python train.py --n_layer=24 --d_model=256 --n_head=4 --n_kv_head=2 --head_dim=64 --d_mlp=1344 --vocab_size=7438 --activation="swiglu" --norm="rmsnorm" --norm_place="pre" --norm_eps=1e-06 --positions="rope" --rope_base=10000.0 --rope_fraction=1.0 --qk_norm=true --attn_scale=0.125 --bias="none" --tie_embeddings=false --parallel_block=true --init="normal" --init_std_qkv=0.0412 --init_std_o=0.0412 --init_std_up=0.0412 --init_std_down=0.0 --optimizer="muon" --lr=0.00255 --lr_mult_down=0.7 --beta1=0.9 --lr_head=0.00633 --warmup_steps=0 --schedule="wsd" --decay_fraction=1.0 --decay_shape="linear" --final_lr_fraction=0.02 --batch_tokens=32768 --seq_len=1024 --doc_mask=false --z_loss=1e-05 --train_tokens=350000000 --steps=10682 --dataset="wikipedia_en"
MLP neurons of a small language model. Each row is named by its layer, matrix (gate and up: input weights) and neuron, and shows model dimensions 0-127. Each number is 128 + 32 x the weight over its row's rms, rounded and kept within 0 to 255. Numbers have three digits each. A neuron's up and down rows have the sign that makes its largest values positive.
A block is one neuron, or neurons of one layer that tend to fire together. After each block is what it responds to, as a language model described it from the Wikipedia text at the highest values.

L7.gate179:117098149153101125131124135122158091098134148142131121166119101187165211128115085157120143126094142170098123113120142101122157075139110165098163133154102208109143170146152106113197097146115148099137186108133181111108154121162076053084097141088158169130129138206111091127083181113086093139143124125152106054123103101118148088112075076117145087044136124102168079095147120105120117114118
L7.up179:177125148169125163056091139102140128119102093152089188117139147163128092126130106152105119115165145121079096104128160193068161117119145133094080157167140090189138101123142088165178158084124106086171110131069125167156141072118102097127087086186143149130079124137098138167147136139161123125172115104125106159087145200127189069182079115144126075118084075108123157143125144142148134170122
L7.gate203:062121142104063158075125141146154134140176155113161196134112116150175156146097110136052153089149148081102145177108131108122118061137157176064088133172109157128117168180065126137143100167131216163142143089155110126204127143146114087130155126152127116165144102159140107154124148046111122131158060075105117135143108136111119105133145111110110108097192121144166107115151121121140058147130
L7.up203:129130190190106153104139134128126097137133076114094162171100145140068133112111134109074137171132142120151148143234151152076151131126129118095104170120098163125163092166084079110102101133110139102075157136090172103106179078138164077116134132171114179181145192136136050164116100111121097136109115138096118096069145125131120060139122040129118098102139057114231189133050129113156106136103
L7.gate468:112078139145132106084174198153147097091121167168171141105082143126094130122120116084171113147116175175131180138138205145142122125099147162112090175142119154135092112120104137124153115182100098124145105104108135102143081085121147131132145157124100159179141164037151090106135143149151157122155109137109136117158103087113087181075155128117133126097098121097120191121113165054120159180161
L7.up468:099048110176130134108075116113167174151185111149150183165136118125115105109069134131095172124129162098141120179135179098103124141167088137150137209083139130133097103177092135107092059175090169152077117137150182080112170115122117112150127103113163175131116174128138169177146107088142150125158141162115106094104187079105084141072199133110141113101149110097132163147150145094127125147118
L7.gate1120:108135147134096153088123179176129145152119124136147176099123051110171183163136120170135170098092090182112178145102120149141146157104182138127098102130130133114112092102098099192080082114145166135185146116114132156110134140165116180172123137125122115116137087105118109105129111128155148171154142091117112167102094074126184128104195148085126151090103111172131159126160107135169049117076
L7.up1120:145123068106066133081156085154105110133167095092134107168089130128163103129160099145140218131104089104096172118109181140096149126116105140118110166144120122131106132212086116123122156084086115024121112115150156119113118100140138090165136168137101057144062148156113171166108077069136164125169185176143130152140137164104153139100075143095174106096130122118165139135135152127126100104131
Responds to: Separator after listed name. Connectors and punctuation right after a person's name in lists of people (cast, credits), like and, commas, semicolons, possessive 's; also === subheadings.

L17.gate384:124104174184087138105104069143138072109094106116129079159133102157166151109168116163166071125107101129159098087098119137157128127127091149118115128176152074135132103101013151111143120146176122171098204117150138148112102163084154122181125115084145152112070145068119132099160144145109172198125142182161140128145140189182122108186132110142101109190094084081172125087118067070101108141152
L17.up384:147145123155206096114075161146128108191133179150147065119097115139110104151126116128179123136126132116116098110172076176165139163096120159116119099081127098119128072093121166160150165084177152064124086138058112109175100125100144101166172095110070117060152120137096117129142178165129129192126098125084157138094184141057136079112105165109142160178100127095124121149105171108102107105133
Responds to: Table cell separators. Pipe tokens closing a cell in Wikipedia markdown tables, such as after a name, score or place, with empty next cells; also commas and periods before dates in lists.

L10.gate13:160155132142102168097106189152148150079171122169107135140063105127160101127178158175114107089144105118149142156147098207140116118130157087141135129148144115127085123185094144102053116169127084179109110137146177148159079101128129068099142077138093122151099094160139129125194185110136119082064110119073090107118071159156144106097099122116140108168145118104111171117098082076087127112155
L10.up13:129128100092090146112138143142214139067166161159112111131099101120180151123102134094140166130137134147087092130121157104161101075101125083145090151184095180106090167085102145148116106121144122085081124107072181116080097100168074086167151136173133138098070111107101108144109196201090195203127053076154134106115100154115090087146105077119103132117149176108121083097150175129168111109118
L10.gate107:140113150143214186065113131093148132150121081098162116148085121099144099135148185126073119091090117120108147069122089113129129108115107160109114125110240104127132141200061138137076146128122121145093132133142169109157116089186122166187139130123144095075095110125132123172132121100115095150093065156160127138111143116144115100132155111121112062110171124156193129113128104128147078104150
L10.up107:073126125151245121096150099167129116115173149140119145178159111100105130125133097118204159104163092122099160077157076146097085154140152139152158139195157066168172116137138078154115125085107105104153144123104148139106167122208089150165118136140156123059116172121096136114050143118121169112115096170125158141091059104161153077146108162164159107159123106102144160121152143188120124084147
L10.gate253:164117135172161160088126107121161129178106097162152191141116119134139104102134128170164161156154136081140158087074174116113151189157173139148078097153098116165132107113137113127143134119127130154102148058079160106160124083154116096130133108127184129076112171057043139127121087133108108060118125095167067137083167159101119112140092150176100058141067136125135167107103193125126036104139
L10.up253:155139099086137076090141064072134112093139136133131182094081139116080125120091096137140173109118098102096129093149120149158112136114152102143146124147096114076128145122148175151101116140070160162125136088164214155074099199146146094141175076102088122111127188042129193118087132159154072142178110102089169138105112147139152129108150099115064085152114120177156106145121110184186110130105
L10.gate266:139116183132116146124092089121152152076086142193089066106104117107136118087097137139160147126122126115151114136137061094142088141136164096121111142117138123103139081123124133139071145139107098212117141184114110085143126127119144162104111206152140129092126117061096078110092168126084168117124122088104065096167131141115155055103075106079162150083145170077076136095139131104136036121136
L10.up266:147074159128125104106134171092147170094140174131123158154079141190120120090095089146067092129124115189156118108145103132083110121117125192095097183099157120116114133095163105125136128135129161050027165099134111107117093107117144172197173090173160142102128179143141195122157107158081103139141100150151136135135160107115156147119130077140151134127133102174153143149062100127128163136188
L10.gate442:179102078111111136101115096088198096137113123103147173154117117109098120140126138157141103106095112081103119180169194148090157142068090152142108116104122104122121112139026116088148132158132175196131126063108124121107141102132121107156153150106084153120131131111117097118118152145114137128094095121066142115139174172138135151078161116141109080107150105089197086144156101152161117156137
L10.up442:088123164177154099075132146134149103161189110145126133085163074090124155117157131136114114137127105073123102144136163193120079136146106203105140090109134125096069199179086155167157138161087121165091081122126047112132141132098171158080127126123080157172125178131135102197128158102066154154088112167095127146116159111143152202108093069170148074127176058185138211110059092097116099093126
L10.gate460:080126085093137128104097128120171129124158111051149094156144126075115137165132141203103046175124177103137132149160112083141127114113127199137132134142087132138153153137077146121155109150192137123138120190136135111121096141089121100120091140097147129034100094139097114116150116183133087189105125124135128131174147173155162110141117172123107085125187141163147132125156151167119057122117
L10.up460:127074136129145154165188142119140127155149177168075114133194141113131091083108151150176111172130107103129164117131181121126153150124110114128149118082140124099102078108115062124167119111155164156139177100090118051164094125106122168101067171099118149113101167160115098106115147114105132135161128139091184188170152088083124103111085172124157124154160114177134118118120115130188081110098
L10.gate577:146146150173189122193069123111192184110071126119133104153097152082107091170126149142144144137150129148114124092151083105119107133081113148113143136152130133137101094141103134079126140096108129155132130097084141112159162123116120063117127124116113093065125115075162103144167142124075176086146099190154129112109169094143142122192087128117200111148135072110121154085157155206085112087155
L10.up577:124185102167107180062172151090137125108120185144176152155110114055141133144127101088093108118137095101151138126055078129167131093135140088142143059115124089111130114106090093184081162127126125153155158123122102190133160069109138146048116114121061114122147164033146166154102118130118140083106105090156102142139042113162135088142126172087133073145114113157108136092075118136115127141128
L10.gate701:168034182082073150129177170174163106137156146134194134078089110127132161132086122180129148123116173168131079134075141120070171119063161164150129075103153180128120105133086050120081117121180177220117086171146135118095099157090154110098073166158091161144109114137135091105171138149131114133088110138127123088093127138104083196111102120150144139106117152106130094104118173161130118067148
L10.up701:180144145130161113146141175133103130096144118133112160110156193127148086150104152127129138106163131101122076085109076094116076130128156142117059168146145088103084116099119121089123085100117170084183158165161136118047090145196165098154098155110079190160127101136126165107135146119100094100090126161098060150127060135107130195150151075143133100153103125121138145078140101129101140101107
L10.gate706:130125147160080111121151176158147158153123114108090117201134135147075063156099132114079157140136101128142108140126165178086077152108087069139138183127146121114148143107178174111163101077103173121120140080105087123164139031109199120162133106094084129132167135128122141149161152102191172164092125146069120123132132181163180114091125108127166131117113108108119113135099173135106132103121
L10.up706:149126134167119135084123090129089120152108126092110093079095139143126135175130136147115095105149135089151066128161078135118143135104167120140133125110133201136130171141144117147155204127126157129133117148125088125138141171155143109192146186159102102160113071179126210154034092138161154152125114137113151238118109179159075138171143129114130098096163099093116143074089117157162109130111
L10.gate735:113099144118092097081135120112153111140105102074145151154149151126178089118066137139151124168090080164090128149088170081129114179138097179136123179110165170169124186152090109137107123120100152148136124111107138143139098115188111084124118200169119110101097141098115119093130144114074116109177056077120090118114126085098128128070136110089053086083203123091160151098113113133097083076133
L10.up735:138097097132141141100158103186124159104164124104116187124098092139148103082118134140051185196120089105095086134130120137133104128108142141139153138122114129071131127107154113067159149133108103120109197081106170097158122139128151132106129121120115121109150138149113101098085141121115106109141167153163106166152137132099119157162133130126130119124138162154163124100063135146118135146098
L10.gate737:145133159097091143068094158138098139184134114155117181155145134098105160161097180200153108092109069132117145167144126111123027106123188086063171113135166150166114214096085178114125133170151166186105103089090158114093161104167178170116173144157141142117150104097094107169154143144111090149112101053087176153156109118189154113110095151071065101086171166046122118113121139135089093127160
L10.up737:117151106150138172162112141135151060109141113115095122102119092159119163144109115089125167088157142083083155110208126182080136052123139120129111057135154176074124145173111117143135190140090120164163201164099099095160071131130085134164167136108128177144172124150150132150128135111133061164166157146127115129146088128188116140118165108121114082133139144122154103148095111098143140157087
L10.gate744:118151138116108124074139174150150117145163067088118153128138130106109106097151136120131183151127147130145124105138103158103153096136199082081110151146128127078125128057143087132122101101157169175132173147098133099094101105073149171134107183143117128098095121144131220096150211143108135123128117159092121184105140169125145077105141170094130087139165171067198180091059127174089055132103
L10.up744:093128115123120106046155115126102138153134087104110124131151137124147116139166100129158097087078140123106155151150062140099146102174173093136068117137156113121131160086110140055148146117125138158065138170138122153117202124087043106150136141156084103144122113127145162130166129226096104171139133118164101096130110145130088133105087182152147143131104130098194196069114145165113154155126
L10.gate1097:124153125117174086091117113148131068141146110161145120099137108152103081059093098112079155179189078105091113186107128144117166144114124099139130134184182121090166154120111139119165162144186137090087088091138136153132113125153098124206169104125141099095124161110134077099170155084185171094109152147165151163088130144158090167117125154127168157099152040105121178087179128132139137122139
L10.up1097:104149146132114147081135152078150125115111171171116151116158101140153119135114062138089130112148113156134113124110101125113110102118152124146111146144099121145087188109092106118123147111064136088152137113098143133112113092098152130108104082134100076121177081105085082136135083152081117146132130098101115091136129135113174146093094138131146114092149172160129150161105145140098114153124
L10.gate1103:151150084083100131142117190091162164133096067104179179060138143179151093071121164173143052110108132122083155137138195183111137149124152108091153106166172143111116104164075094126092097088139125119144131086128128117151168098123146108140155105140125129109090140074097129137124122116128086116172134154117084087166138114173111154162154081096123161051132124151179111139167157123118123162139
L10.up1103:100160082128093183132127093140169144143203123118086077127156145087103104114140128105158135145151191145089063140116123091126149145106138115145117158139125101124121162132085152055135104150097150103132122129130152125155078154194157065134116153145102113131094097157146123114113133101157101088138080186123053100116119112116100066113145113144120050171114150143127187082091096093120091094139
L10.gate1255:124127155177110113120148122123176179142104108106198202124128084088047104131127147118169133082150131104197124130099148150098119097080098143125103135183126129108147192131092068134105110155212155075193171138157119091137142108167123140115064119073083160123089130105101145141135123141102127122092055109086085150128164190075110099124074179117124070108177127097135166104161089123096037093147
L10.up1255:158192115157185158157180140148189183130157127142090100163145149119113117110157136127111130062098168109146133180120114093161143130098109115102120133174081182186143135100140073179106065087111120127092111167148168078131210073107118126160133095116069139168149146130155057132148165134084061076132088104104158059107127143115162174110149117093120136177174147152059168126143082176148114147138
L10.gate1268:093172123089087091145141099141068150145108188123180108113156092119117055148087170131103191140109162101135122146178104105085137154141175173136167126083121181112142129126146114116136099139107143145155148128157109127163121138106095086129095106129139130125161106165109144125148133092162136225129154139093123176179040128134121155047098082194177089144165127090136097119126123096155122089171
L10.up1268:103083057140127117084173105064162096116107128095128116178114087115073153131169115145097139143149155099115158143175166067106099141114095134079094167141128170135095126158115140143107139124090074184185183162045126115146073149085104142111097107153083174064145099137110149157145138137135122146030119089111139170089080155090113085121151149147107090090111123076113129106063159140147096176134
Responds to: End of proper names. Fires on the final piece of a person's name or the comma, pipe or semicolon right after it, e.g. Peter Bullions, | Pérez, Fletcher.

L7.gate6:119132119099127152141089099091088177156136134171128062131100136119096191133128123159135163185202146140078136122088153193168169134076179125093168171100117106145135153175109118162116084112145181105101102163140125086100191117159127132130170031104136138153135139154157120142128134156142185121101084141137190130079108117154212141145130103102108173099136149187187096072170183182103169140090
L7.up6:122192149126175145049145124122091133121106116082186179103150155143167116096114138119152088133042113173083144152105076062118152093130171091078120079139095142119093125135196111126140116168098170129142162160149134158096160184112099123107137099042141064145083163083080088128099199116177156124086092121100097124106102152102123183164118113111153137121147154151097164087091175142095095157111
L7.gate748:132137190121151126069109120124126128112121047136069116222111158172130084181147081092155109124142094107150106097077139150068152106139071143157151152119099115074128154111070126086186163130111142090099142196101170146123124067183168078114114133140161129135115159155118138120140149140103145164089116114074129132112093155125080150098120121112139151140122130144159123138176160169153147185174
L7.up748:151137169121104160144096111148145133127124079155122152117200090135190139121120145083146110120054169117137109126153163128111111115144133151087118153141096161102131056146089168119093121203102152094127087131121168118133120114152153156120168138120047134112097136092178147154143111142146142118110113098168163095103139141120162162120153127139155175096085158147115105178056154152055111145086
L7.gate929:108123105144160138120153105167144114172142113143083160184155095114156052148162121154153070130189119146088155154107102134165123119135160148138168142154043188138119161130130093091168116108067145068185102108117153194099188136141019146133117137126136131140100142084089127117113167124112148099105076163197112142089107152133150139086155164137065166178128192144128085115110143183130112147172
L7.up929:102145155141149123136101146130134191139116175086108185142081108172105142196170100133165122077207137127124124107142126125183163140127153112146119090085111093066125139100188122145119121143133134160126178118126101143143071102057146086106126131130141134107190146141143076088153069120102064130145106181082098124045164113106141145142112066134111121142146138100126187161087062121063095138156
L7.gate1124:141157121155084134169185087132150129156080139128098075168096105116170167178147137076126098186150151178143118169170120107154128101100079144142129154093104148111146128109186131147145198151098146075100123123116160120043125139126081122113079112130152132098067100107123159142163136104063100133197135162131121150156123147156180131178179141060072171168113097111093104151189151098130083089151
L7.up1124:142141158094145145121128156121087138160120094129083131091124077130144146112145091033124134173080142148141121132092183127170059089098145131154143147145090103140104152182099169136085098042081084133107146157137167162122162100127169098079157146117168095153122148115084156074081085141085129119160102142071180053106086118134185080090114189120104105165143117165079140108190129144087045113097
Responds to: Table total-column cells. Space or pipe tokens in Wikipedia statistics tables just before the final total or aggregate cells, as in 23 | 4 | 268; weaker on scattered mid-word pieces like Zürich, Wilhelm.

L17.gate700:181164116100119066125106169137079106137113170176137193108122167145170087082108069135104115159138086086115103131132140120123095117161211172109150124144162135156120174148091130137116125150067171057166164131166157069125167148122134163120107122163117166111162171139096104205074163105156081088152139111131126112104132078116156133127104116123192102127111126156160095105177121164077088103104
L17.up700:147144132149101155088107040159146157142149121129124175107135157123152096150108051146152120140132113144104161156130155121139148086170152162114104109108161122110122176123123098102184095101121118231102149054115127064120127097142152067185095101099138068082111138110127154182175068085184176155164141165175113090124079139120089125148140131084170121070173114109182143084135200164112096174116
Responds to: Person-name final pieces. Final word piece or surname completing a person's name in lists, tables, match reports and credits, such as Christ-ie, Kap-oor, Rainn Wilson.

L10.gate34:174140133097218111133118094096109124095097158150156112097124132155101125091114094111151108120112096113134112147107125130122083156141186115152156160147193135081161097092164178138152136102089153163110115131120114162124167110109129146184088143094136099085120082127126178072165120096105096112112135149108111157123127114096143112124145151143200119130045160071078132063176130136092114118117
L10.up34:134116156116091146194119081143141129151196113066090080102093120127097085157145136101120133106129188158142132114176125106214112159142089196101040149150155100133185134136095133147129171115185167106050118138121092116121122136104044128160085149172146150110085126091153156068122124154146148115160216086095103171125060187160133133120126100116069139122165064190119136134129139176155137086052
L10.gate111:201101139151133176130124108107149157068114100163096136203100133083165154124030117140151183158176143137116178106143114170086155158166097144092075122144131088154105127200116049101118174115092115103129124116156154118148137118090092138187177120107119108119151155122085153131130135112185162169091117157082109107143133130109158097216130117054092127146109082080184073145094183157076141115126
L10.up111:133138109088136151087100127111163131086136177114143154152104106179133153156144138126127164164094147105108162139126165157135109171088186115111123094134103086196142147147144083184078048117138173095134127092096133138107114102149193094136100067117159130180147149075079114133121172136128104174092161128127161140138161194167152093178122148112132065142109065112150128178182143147152135102107
L10.gate207:128117084159146089124102216121098146110140150121046090141067067092156129164076165171140126165131126102048069118128102090134126113051117102164165104113100075127086096123123159071091126065155117109139142152108057187143139074120089149157176164155071150134148140097188130134145146059103114119144163057113142156106119141114133124090151155158125139127153169097108111161054148107170119127107
L10.up207:169140096148133099084115149109119098121123136135129110124157152083102129158166070115133170160137219121159141178133132129142185145134155113176237132099171123178152095159073164156168123119165129168149139107116127149130086147109067154101145167091071152103122148184132203146190118137179172095165142165061128191133134115100084117108151132077094109127189146059103159137115160122199120111132
L10.gate226:096085186105117202101105157123145102089168138127141131101116082128096155143088147154154176180180084126103054116107176123138141149144112107077194122084082118143140139120113111117088137148074149079099179170103128120071137103129153103147168116136094153167111135121176160107167182132138193117103151137164134072175055098122101184178151123124173136138104135107173111175118109094111157137066
L10.up226:073103076060104143140156136096186082141185131101138101135146075160196160149107102123152065092097100100197112131174129124091164135151086099134119114123059145122140148117125085166168128135160102123086135164158184141089174113117155109160131157131075120111148092153084116108060126112133189156141139126116176098129126127103105124130141097055186119139165204131125088190087123127102069098197
L10.gate331:149170091100154140150140158139108161121123134193141094123121123149097110137090134104144121136108152143146096136122076171091153159090103078142155129090173114139103069133106147057149146119080113166190159115047086185118133142147103095119095115084099117186111207128098136130088173161221158149103111092118158185136157157142192088153055139134113127149149101082108121126163106138106129130158
L10.up331:164092087110127133113130155140136161152162134124119111163124113149105112145143145168103117085128095121115104128139081134122086161124121125160139090081075158150107125080130178159141129108062114102115186149164113053189127088094085142160172119094114105056200166084134123121155039109130088091125078113083134124128095095099131112093108082160079196119143138146106201140106084081157160139129
L10.gate335:159128156103108143112108106090102082183091101151149115183152109073128161080156105101102074140141137146153117074026175134111062081150157182141119085181104069079129155110130167096192116110083110139124115110089193135117138061154134181113121088100133142163109082118129163102119189078106122141172166167109190129143109101148134140120111145111148091145083148171145154195086146138109096135184
L10.up335:162140111113074088124141139132110191121147136147189101090149174119095144101216128129106132058140124157160118056184116064135117097189092130088115115111109136149151109111123112154127132147155100074180120131071117135120212123048074116161104147102100069143122133046110124131190139188137068153132146135187103121154117126137109122180100164147174158104128121117165094123173188073054130117121
L10.gate509:140124100187129109151090091091140177102135170155058153162126137176162131145156122134128163189142149147062066105118166162134142127112149107131099151179216085057149142118197118089157124118118107184101135083147124130091114128075116116117101080116172052149147145087159129096112114121128136130108180095133115156145127108194087144142162102123090150157099107111125108116117124135051106138141
L10.up509:115103113127146163116151150082130125092126104163150080138127112132121103172132104133142130105130148175162203110122139155144134157064174137094095179107096181116102153168149150157121135150099127097136165125113189144121126131083091167137102147077163099101134113164096105081106111160171142127127144143170178145162129173131137144168062174119155156147120136107181118177096108122111169177111
L10.gate604:099158155094111116092118085132142127155139110100105196145111048068112153090164134155121092152144117096120135164172191127147121102120171098142112090120091144087131103101056096126129174156107096155136122152109184113103124141160126215135167103161071218142113145141127121109131126091081166141152148132081174096125196144173088156203125107150112076078174062112115047115085165139140122078116
L10.up604:114109107062097136093120122138162141172177155076139102127078113133154087131102111102119158130082114140089100082203149098106117061127132148146135141087135141130132167110098094135061169162136100090151200132143142144117113138100135168115151141095091121134118157143126167112152143110123127183175066194137082186125126157177156116113030151062153062105157092125125082192158139200126119121154
L10.gate626:146162133154125188137129140101163177138123139114139129076140218158119139098057158099158169142091129119107083119137130163195129064141186145107131164140066192132144104145143173073155140120133089132145143125105122092165140161109144143085161124050054209137102176125083166104116147162147105140137135148082106143088128095122188052135125125110095105118107160137092085147102105122109045121160
L10.up626:106086100128131188086129164114113133105145082118141145130131117108160112152139168073179102128127170045094141124190171095123078086160147146170141081087081121176163104164150102126109118129108131096092121103088111118178174098092155099047152109060118175118135185158115174101119141164099067117149141139124086119141168125187133145099143145093115140171188122127120128134147152107134085091149
L10.gate660:097143155096130128146099166123148174147085178155156089166115146093112061135141143119169181133165130124123110141147142140120149117126101147086120092145194133130124116137118151102170148144132124078238126156171142203141137140146145081121154056061087117185130102141143081152144106119136157116139188082114127136136106136129116084131094177173086104170108113088129098148191163198129166077133
L10.up660:149151117139136132092136141083108147125113120198154089072136152146096135121119100120126060070125032139095122108172125139160138164142070152086154124061104083191182135060194154149130109162116112109166140070124154075086147112070178110170162103142125090088153106110098131133077116107198118120076173160184113120103073144135175118094143112120111169102144136126091116144142123083118121099158
L10.gate699:124114119090162118046091209114115102111138140152139100081102164073111118127145149159165165146136164165115077143130068123149142074147174137161116109119087108115121150120119093041118120175124154126182060168158167129150117186177114159174082158145136199157147104154091131139155105088102176118145127136125119131090151080148148132078181120131150097136164127100099130114112099176158089073151
L10.up699:154154123108118111146135078146139114180103099185219098097153161076099068151076123113139130082106138148112146071113172171103139204175111084112131106199107147094093143109136116131115154095108193124134174146116152139092132138164144065165123179108176131119093147151166157172105071106169093116110192126111138138104117091172148134093094156119182120137091072144152132089115125043116158126127
L10.gate858:108135151141119134111150108159116127177146147135059150121136149098102085144050126092210121182163136141124120146116125072135071066145126062084119120194105093133061167084078131119177124160122173118148194123168089126100088138149146134135128152128127100078123181113124139084098157149087136192130153063177169129092119126125186136193093151153158157184068160133153136093133153137128120158121
L10.up858:156132138174154169094121064119119151137163096135103099162168096175134090080108066122116110131144166167105131103098181119111099108090093154073161096174151134165170065101094123154110109087087135155150131125164144174182097134109120131157131113136156169136125160112165182104170146190118129205131165117143198119171146105160131170068117146162114138197070152130162136160102152098086135141126
L10.gate934:129167126127133081090123097110119089188146105157114112130143157098157103166171098156108151167121180160121157174121094109168118141064101087120107118140149074135048148057073098145119151200168144097147120172116113101101092156110132100175169122097152113157181159132139131107125091180112100118144153133088137168155154174157166130136079130104113172136121070111093161166098149143117120130135
L10.up934:127153091153085112118123092096144129164138124081116121153080140103160173164129110091161134143116114167135148130158116164136055156090085057133120131126098110118154171153120121119136130129129225123118147157146195098109136151178162114118125132147139144130137176119137143123175047195117135136147115105073138141136169150202173129138094098128116154223075144113124117109097154104100131106129
L10.gate1098:133177127152229173126131109097111160146096107148114123091081099108134152070063135149125148160112153157167088135188126175161158085167106122130165122163147103075139097104090093120101124096099123134124106132096119206116143152100181132118136152103137145169168184099160150099106104123168143177155191085138125211117149136108111179151151160160116151115119140084150112118137163126114083131148
L10.up1098:126089157125142185127128148047168111082151140130137167121099168144119158191079182106152115117104092149103131111129147144121120107138191155049141143218115095170111144152142155118042129143088120082150094102116140145171098153122136129117161124151151133101154135144079196127107109175132110191104153121072158104097085139120167113133139182107151106159168077085051090120158117163131103168156
L10.gate1101:124132138118117163118154165114132097094093143121086113140087156132096142099131156068101122123093059120110187075165104166141103103126138140134107146127138119167065138136086135133157143154107127048140116160157153122183131169152127132088055076090148099189175161089125086112122090163147192089088136122143147164158196172197100162101141169114165068131151073120157119128154135057150106126219
L10.up1101:091115164125142167087103181125146144118137170173194090105159139126084151060154113127129164111139111219115072119149108107120074160148100140124136182109073147134132099085165170165177150081109143083097169096105100120107165101087109159138073139111150126099085111118172155125151160173143114195151192086148130159114140160096132144148145098118160138153149156140166100114106146092103118018143
L10.gate1123:136126186119082098139133120148106130204099094138072186127118076132095102145190061093101062140108144148125099116122145160105127125152115135141131093102164148125130069111085180069144106157104158143183108122152149100131110089149106153130188093066163091194105185097116195119167139124100121065115194155096164119124117122159101099123137086103082073100100086121108098207209100095157182144135
L10.up1123:120129092092127146127128137010145145163082170102202170161086125148083113057084096122095101107135132225137144056144190086105098113111123142102122110119116114122108110167119199148123140136070138101125127099098159146172145133148112120151120159138150104102107204122149181112086107157108179105095150132153109160137126150176106136131094201137089176124103143130173107088101154163083121159138
Responds to: Table pipe after numbers. Pipe separators following a numeric cell in wiki statistics tables (league standings, career stats), such as goals-for before goals-against; weak scattered word-piece cases.